Weights of a small GPT-style language model, trained from scratch on English Wikipedia.
Size: 12 layers, width 160, 5 heads of 32, 4.17M parameters.
Architecture: learned positions, tied embeddings.
Training: a variant of Muon for these matrices, 127M tokens, 3885 steps.
MLP neurons of a small language model. Each row is named by its layer, matrix (gate and up: input weights) and neuron, and shows model dimensions 64-159. Each number is 500 + 50 x the weight over its row's rms, rounded and kept within 0 to 999. Numbers have three digits each. A neuron's up and down rows have the sign that makes its largest values positive.
Before each neuron's rows, "fires on" lists the tokens most often at its 100 highest values on Wikipedia text that the model never trained on. A number after a token or word is its count.

fires on: " to" 26, "wn" 19, "ly" 16, "ward" 8, "ed" 8
L4.gate164:498421533561447501453376474454585432464363508573520502544490468527477472545541447525482542498475375507530423446507569557422529517392474479538512413487482438547504500502560513515532483590474481592536493522440505522356423474540519546567468458498509509549494516560451510568547527507521534445
L4.up164:481522573468459464523496469501492518488446446505465507558574462489419545436516455490509539447455491553427463403513493500498502523422496558470448436505470450478614479485532506450610585436461528565535464531550480474508496630528488596599538474459420617475454513416508479555420561441529477494

fires on: "w" 40, "e" 12, "v" 9, "ew" 8, "b" 8
L7.gate184:544524481510554568503517454444586609541507445431494535559469446466388542488604463486465509551429436492438451394549519455574562541462500510495419500492432484470567472541415539613469495475505543462530500436469480525443495465607576508552544473519486561547485453588500516514471502479547501550
L7.up184:529495620567554500490503525546408552534474467514481566447458511540406560489585532451414550550437559518518464472511509525443594475332525510418512481618466526423553450579538453466501429422495452475499434489451525582446584526489581558472514472498464535458549520531509430403452492526515535490

fires on: " f" 26, "ct" 12, " after" 9, "ced" 6
L4.gate306:440456447510434456457464488531549473552464514521565434415475585407468524464491491550597468621503503546444473387452503455507579520469638493533477491522468536534473483535450541516519489502524447457419495462532464526459404568486414521532514504470585534459465434478578548546519572503514582422
L4.up306:468514566373541494504548557398480511496495566487493490524549560416412442532572578575529394448495475577518430415496558553578517457563460528489408512475492481503430524473539521468562488523519594475481533390520498487393460594410524553532427471473448532570626494494547369531570477525570483510

fires on: " part" 52, "ant" 20, "oup" 11, "ment" 5, "enc" 5
L4.gate385:539435412402476502555628429546568481551472454487483468505428478480550518486407462419575573570424614490489492481583496528452539513503457534527554661499487501520560538524565470458402523514432496518468479500559484513518450462504472558416518564565512413380467570438484498484445599601491412485
L4.up385:544524448443430498512478507513484520439408527539445538528543511518598503512439542467534523491448587438619527476505392602506455534472492562495568515477533500545509433571490482498538472494491489510470511527467574527506477465435423506518484482602501512451463545471450606476455526590437524558

fires on: " |" 66, " G" 12, " L" 5
L5.gate60:515479569540500488484487468537518511487482510525399502582499509534527448501577417534438581468472518504487445527515438418493542625491553525458457546515466454577592481525534473523469507531373443631378536539476577537501587516513437423509489523504510418512482456448576539484578556484556446547
L5.up60:472530435592472485467438476543487570483499546471471488571491468528466455449458471474519467411536547432515390579475493440498578540531561582446462588420488451536572508433530543512397550473460579507483533493461500539542624585516556551494524451436427484394566465501524468479532524452585473557

fires on: " e" 57, " o" 36, " t" 7
L2.gate218:472504498418483515450540524546552519513524512492466517434575480519540485484492583537570442426428511538574497452485444485419502466542441467536466553487560577547475482401457557537467436610417452569596473462513484482454442493489497504433496537498468643472461510501477535433344606598546418536
L2.up218:444554477481554496529565366390516576575529527591536542373493471503529512456584486520545389513572570548497494587513545489445473512532475513533502504425515566512477562556451566600512503376482490502534498431449514502465542523424404512511522486456495524473579471470533456515477496573485459527

fires on: "ater" 69, "ce" 11, " He" 8, "ower" 6, " It" 5
L2.gate165:508543506600442531403500501526519499580454495486510516624476505456500592479489480467411455408558442529442461534552509442447586509535566554489441537538465458475508488555452491426565473466441501506458570515610452409503610424483620420476457474548490469478417553481528417580551465605476467477
L2.up165:505504546541455487437507516536543470552446627516508521529466532505498585542479463428417555416532406565494494527474470489427506521575573567576492455561437596499509518555470490442543458524362498439437600517488532471524593522476515477534399621558486451603450559532499421563582509493466531427

fires on: " rele" 33, "le" 15, " ad" 8, "usic" 7, "b" 7
L7.gate54:503569473456540453534512582597484506510488460571493413443489443482453500513560495443594564459536456406421511551511511526509469535358544513471487533602525532526505514434511477497579470469471629522497462526508522517459542431531455534539569523502424486463545470473480571494524490469521482517
L7.up54:473508468444527501506453492677514529501563482523501488377515533462509487533529477427446560496501455508449532549502563494497482511371479570414567430571514498477456496495534496488566504538472567506517514496506589438451418453515534446544612533417430504636544441557573492502525527453391578436

fires on: " |" 98
L2.gate345:456453440438501486562504482558412496486514535529543473523521593562577419389471500571447518480620550529451477541470512489533507568532535577487527478505470498557527489441458350551466468552475483518489474503439557597442516461491531489509453591479582492552532496482498510454520502520515519557
L2.up345:518544540505451437500483593500577458487568482505459533510500463518463504507571495478511524422445507488538492596506480476427488471475508469558484572510487491509550444525528487471596476445566499437643547494446464503487584595470509366564519486422436539521444508529500524483515509457507454460

fires on: " spec" 35, " qu" 29, " t" 23, " e" 8
L2.gate73:472507488471449527501534504503544616572527534482488509523423459511523560425550543548511465446519587511452509487603476567472470545543487455533518486438504538500466512500544558553523525628479527616514508415437606558419558545411460631541455502462567467471462491431539443401516479537481474594
L2.up73:508533507493630579467506485618455531562581496475495528492572516537538492467486580537515493445471536470451407538517534527500471467525551481539561556458544525596496524470543533553541455470476468535501508511494495496428512554483522484403531495550497469529446484520505496486528490510468441530

fires on: "em" 23, " of" 12, "a" 10, "rom" 9, "it" 7, "le" 7
L7.gate8:537479517413516475436496551442497489488439496491453518558519458489453530497529538486520488514478597441504535542542465410427552466562534402474459517562436494476523631398513396470491476521463490500472454451425507509584451553438500513439489495552541410475486510384619447479475471513529486546
L7.up8:485479483504443448523546514526479529490472541559407480512615456531504651479486536459549508504537526494396450503402365414421556526424597432491543445524450452587449469557466465503571529385533475471429497533425507454496400530454511516454502500456573532484501528552437642547505579428552466527

fires on: " un" 26, "h" 18, " O" 10, " ab" 6, " th" 5
L9.gate345:465391467477447503485553395419619479547508505430444487504471353481493498473508495438598590522511576532566436483579449509495531438530454525397547577617548464526525518534421495521497562480511457467434519480483500568412499491562467464481489489554458485464449555511467534508551486477440445557
L9.up345:553471495515556540474522530420564496542603446535478546512516445501458544506570544458479505480461545460454405520510615521404589509498514500470492475502579508498523447519472519565471513527486589602578466504525526394597511487518473503484411449503467522501528511514449459532543536376451524453

fires on: " ad" 29, " Ad" 16, "is" 15, "re" 7, "|" 7, "x" 7
L9.gate185:438423467560526430472500526546469433548536510448490476519567466587499460476491415501475503459513533430511526509495600599524507519440461466441510579505557522518595616495618455479505507560508509473473428513517439496439408505444519462399533497439532525471573509470498512559573463539488453471
L9.up185:517513470500467494522501559447410472500539565447499477420581415519544514460449495519457506486479469449560491473579461564486500557464492400500439466419451663526447521438491528541515494448504547425566479525450538540467470434472452495505428543483448445502473449562503468516607539615501568619

fires on: "ar" 22, "on" 21, "ost" 19, "ill" 11, "al" 5, "/" 4
L5.gate393:454552508460500525515463490495555483504441450558509516524419446451469480432547545503543455443577536569514534508473518553520480519527610567523460500544496444502526504564487508433526554579462394433536516376509617525433557549496414508555521526510427478380477455448502516494396509510493417500
L5.up393:518395475570452508522496536539499480466451510530456446510503483397407574465549507526579579468508440540418552490484518449416423491507498463400501509424516521468455562443569441490608501522557496476502478468456505474559573451564429552475504529391435582513577407525560488459402503524585552512

fires on: "ro" 35, "o" 20, " to" 14, "u" 11
L9.gate368:542475535447436518543480535527502533481493433642509424559522423417442490407499518554568489513480556411477592413549474412461470448492465494441489458431503510608463477529569482461439531508446526566494604539525476425402440444554521515371584556522463444485467496515513567581565455580577454518
L9.up368:548571421476462557505499470514496443516638426451424496509535488512444516457454442467481561458459495569453440525514621464462558500465442498586514528542526568580447504417463433526461493444442504468552611543553483561476488503400603606461511490538517494477471522519509506476498512567574548493

fires on: "t" 32, "ver" 19, "e" 15, "n" 6, "te" 5
L9.gate364:469585570574483509419471467465580512481496439532444528475465411489572520441600521528579511498442529434448502418577529608424531413457483468458511570486446555539452452472514537540488490537425557486421520515473491566414554478513556425528469464471498436587475518493455488549477499521471570458
L9.up364:513584478479485490475468511478439563573533535448447528533507475474477566469519472476487428563484533654527503528537552472367598480476392538499439484404504438449559538406492564502515550529463436478552446482491443498531493569570552423406462505442518363530456434527398496563562539535559586539

fires on: " ad" 29, "ou" 13, "ad" 11, " Ad" 9, " Y" 7, "n" 6
L9.gate411:497480569580490440471500461506514403554496510529439508458530452473604431432562464511610424413463452456519490447549616517573513535484410541483415532487417534555621576534486442475517572501563583472496511474408524510512499614573473515506549475511521506477393533480454510505582485501490495434
L9.up411:506506462513506480506471536523529507600537429500477482488517477538522480552416427410605428493551462525458506456583398516526445467475437401398468559482505520545528510572509487555526534475540455445462487615498463462484472568538484528474450488446583492453527531589487493521564499523530487490

fires on: "rib" 42, " Br" 21, " Z" 13, " Jo" 12, "Z" 8
L2.gate88:497563458544449447522543416514495552483511503483453519545507447516494600496498520503631520555473528418556581429465490528466348482572473523420545494465573643507542471460561555529451494513495513500410481454520562533515487427537596409480545454511443518516558404495484520543560503525535415558
L2.up88:492555543572463416662575487436512452514523523529424485571467458511506566568475513523472508520508502436565492475481462446463384456480513420463600473447462535500459471446602563505540541389438500412545472521427533515505609628488484435510508434541565547609561479392491525617570519481505488502

fires on: " m" 39, " t" 18, " th" 12, " ret" 12, "h" 10
L9.gate399:384515451479518474446577458512537470557473468492493430420549454529503472469578496429507462520499519584606418497482513491522554488450509440436531402502523418507511463473439525502483527448419493474453555424539512481503441444557432461468470518493513464559592538467438525425521474454527525513
L9.up399:399500479451483492481541557489492411485523414564447540522495438522505511592498541513468481578545528518540421530489525425435489514530506519531503528501519523482641498547516531553497687451488478565465521430511512491452538441397466467404545527447493473557437485602523450544382487529587422434

fires on: " e" 100
L2.gate237:465490483468447504471558521522506482532554490533498571448555469512525510505587563499473507447557498441431513412553481536445568544538425539497504579454545541542477396523471485549506492488406470575515503487432475547515574480401513490533518606398546583538442543433556457620470474604439410646
L2.up237:455527486481494521505576529526459520511501456505464557351574430512554491472510542524492522420548480516542500486481529537457588482556404489489449544453599625537543391465524462530500538533429511510549468545408459487464535500439519461566563500481518537529448575451531469614439439591489395599

fires on: "m" 20, "ch" 13, "le" 12, "b" 10, "id" 8, "ter" 7
L7.gate380:480525417611474550480504517567445509466436515554470448368364497482572474530549548522468552456518471559472543448501423390519558540476523421501404468524388551486560549456508548426567430500525496474467535464496543519537508467479428525600534510479502549496573510553441607500535466527469535518
L7.up380:494542446503543451498477376585559523584532544602478499500501511514458490502424628443431479496472564544380432502476478589497586438494495483478500561466560558479450565364522474522522487520480449551453474547483541451488490432567535399567519538444442503514472469459409488499449502476512475514

fires on: " l" 45, "f" 14, " re" 13, " p" 10, " m" 10
L9.gate158:457552545476478516468470576467402498530478489529530504404534443523554470562568477463567431511589539529372540526414560517515481534448479401500487590442499468444468485570481520410537478425566524490444529477531531536486580462553415379364466496544505498528481474458476479479481518471500546514
L9.up158:436520501559413531390526474513511451372516473533420639445465565478577457507541559396527553558543454479592421533486481465461542504506525560486511451516519490371521502469565583515521492538502556568471591403577475518526434516601460474498579402510489636562528504524596459431490439523459421497

fires on: " |" 82, "ation" 4, " Y" 4, "y" 4, "ary" 4
L5.gate45:392493527584462452504477478494442528540404588481440466459474474530533454484423382507489580485514487526565472451416584503443501561445574506529491462445543449583430510504559453545518498426462465499450466511416521509472468572406445473461501491530471497505579459475514523412646504544612553431
L5.up45:483497533488481465550440384374490451502522574488507425528471515547566455506467491464483538483477571587561506558480495433477528495534525427515552640498405432500527522413481504390467515493526535533444540437511502521558544494473555464451460480521585444505500492542439552614591562519548513534

fires on: "." 52, "," 12, "ay" 10, " also" 8, "ly" 5, " to" 4
L5.gate35:516484579589527513570505462524571547472532505481497473466432461583461483505455542476493480489464437503410465439470609487416578394404463544448480438529584408559500559535512517518596580500476580540531466512508559469393404471507471510507472531464505435544533513496534475512454503538551553547
L5.up35:482519538491479474567476505512545470616522473449432517540570432550506496484423485470553529550482573459567538485605600557510532373544460477430477568470505484499506468520571472543505520481493519429506479477564508440583541545458458441513542532599475546549445559393520490513467448472413539472

fires on: " |" 76, "|" 24
L5.gate442:425464452492511449525590528568491517653528475508445351553436453433491461425516513541433494452416544491497557480495565406456492580507563513479469570443512482638489581516480439516448557469448593556475596499476545573450521560396541477528503513522522455507661442486513509478520516471513496548
L5.up442:437516482482463400506511435575538493555440562446482510533401505460530497474443467390538571521409562555529474498489531431431512535476638538531518499416559502715459584530515522439402527531419460530484518476487457506495553468455530456502549542458530459492592503542473554524559533508494409540

fires on: " He" 37, ")" 18, "ch" 9, "ilm" 6, " American" 4, " It" 4
L4.gate64:527451531526424507393564506510497521596495382549543507558509473508484570451463502435486507516538538560449379531511464481380502473530491495510500556413485505509453552557476520527476428443467568407472467473674515494619607453448460473548524550438488432549556497497527489514491457565496451483
L4.up64:622437479511506533476494472484445542543476438548544558571538516428502504486469492363444551572513504513564505431554433437518486446448449512468585500533440478492522473513530462445458519469468454504515486548532563568525501460469594494577482446493476485506476448528519471510470487586472532448

fires on: "ile" 23, "t" 11, "ree" 8, "ing" 6, "te" 6
L4.gate161:524466557532533514455513487518543434398515479516519660460489515483432516544525494538472542458520541473514420450482496586512442515582444450488433477471443463471514518461503444497502438511397499476460556436490486475461505491480623541512506455413478497452464523575426546496487647549509564493
L4.up161:474511583566560507466527566529487406512538466412450553432564470459576497525468559463524465465519417538504509494449494473474429511542411424544464530478495573455474482462470480462471576539398514425543477401527496496528518534567540471418385491483521558493404496540421606484540509589477423590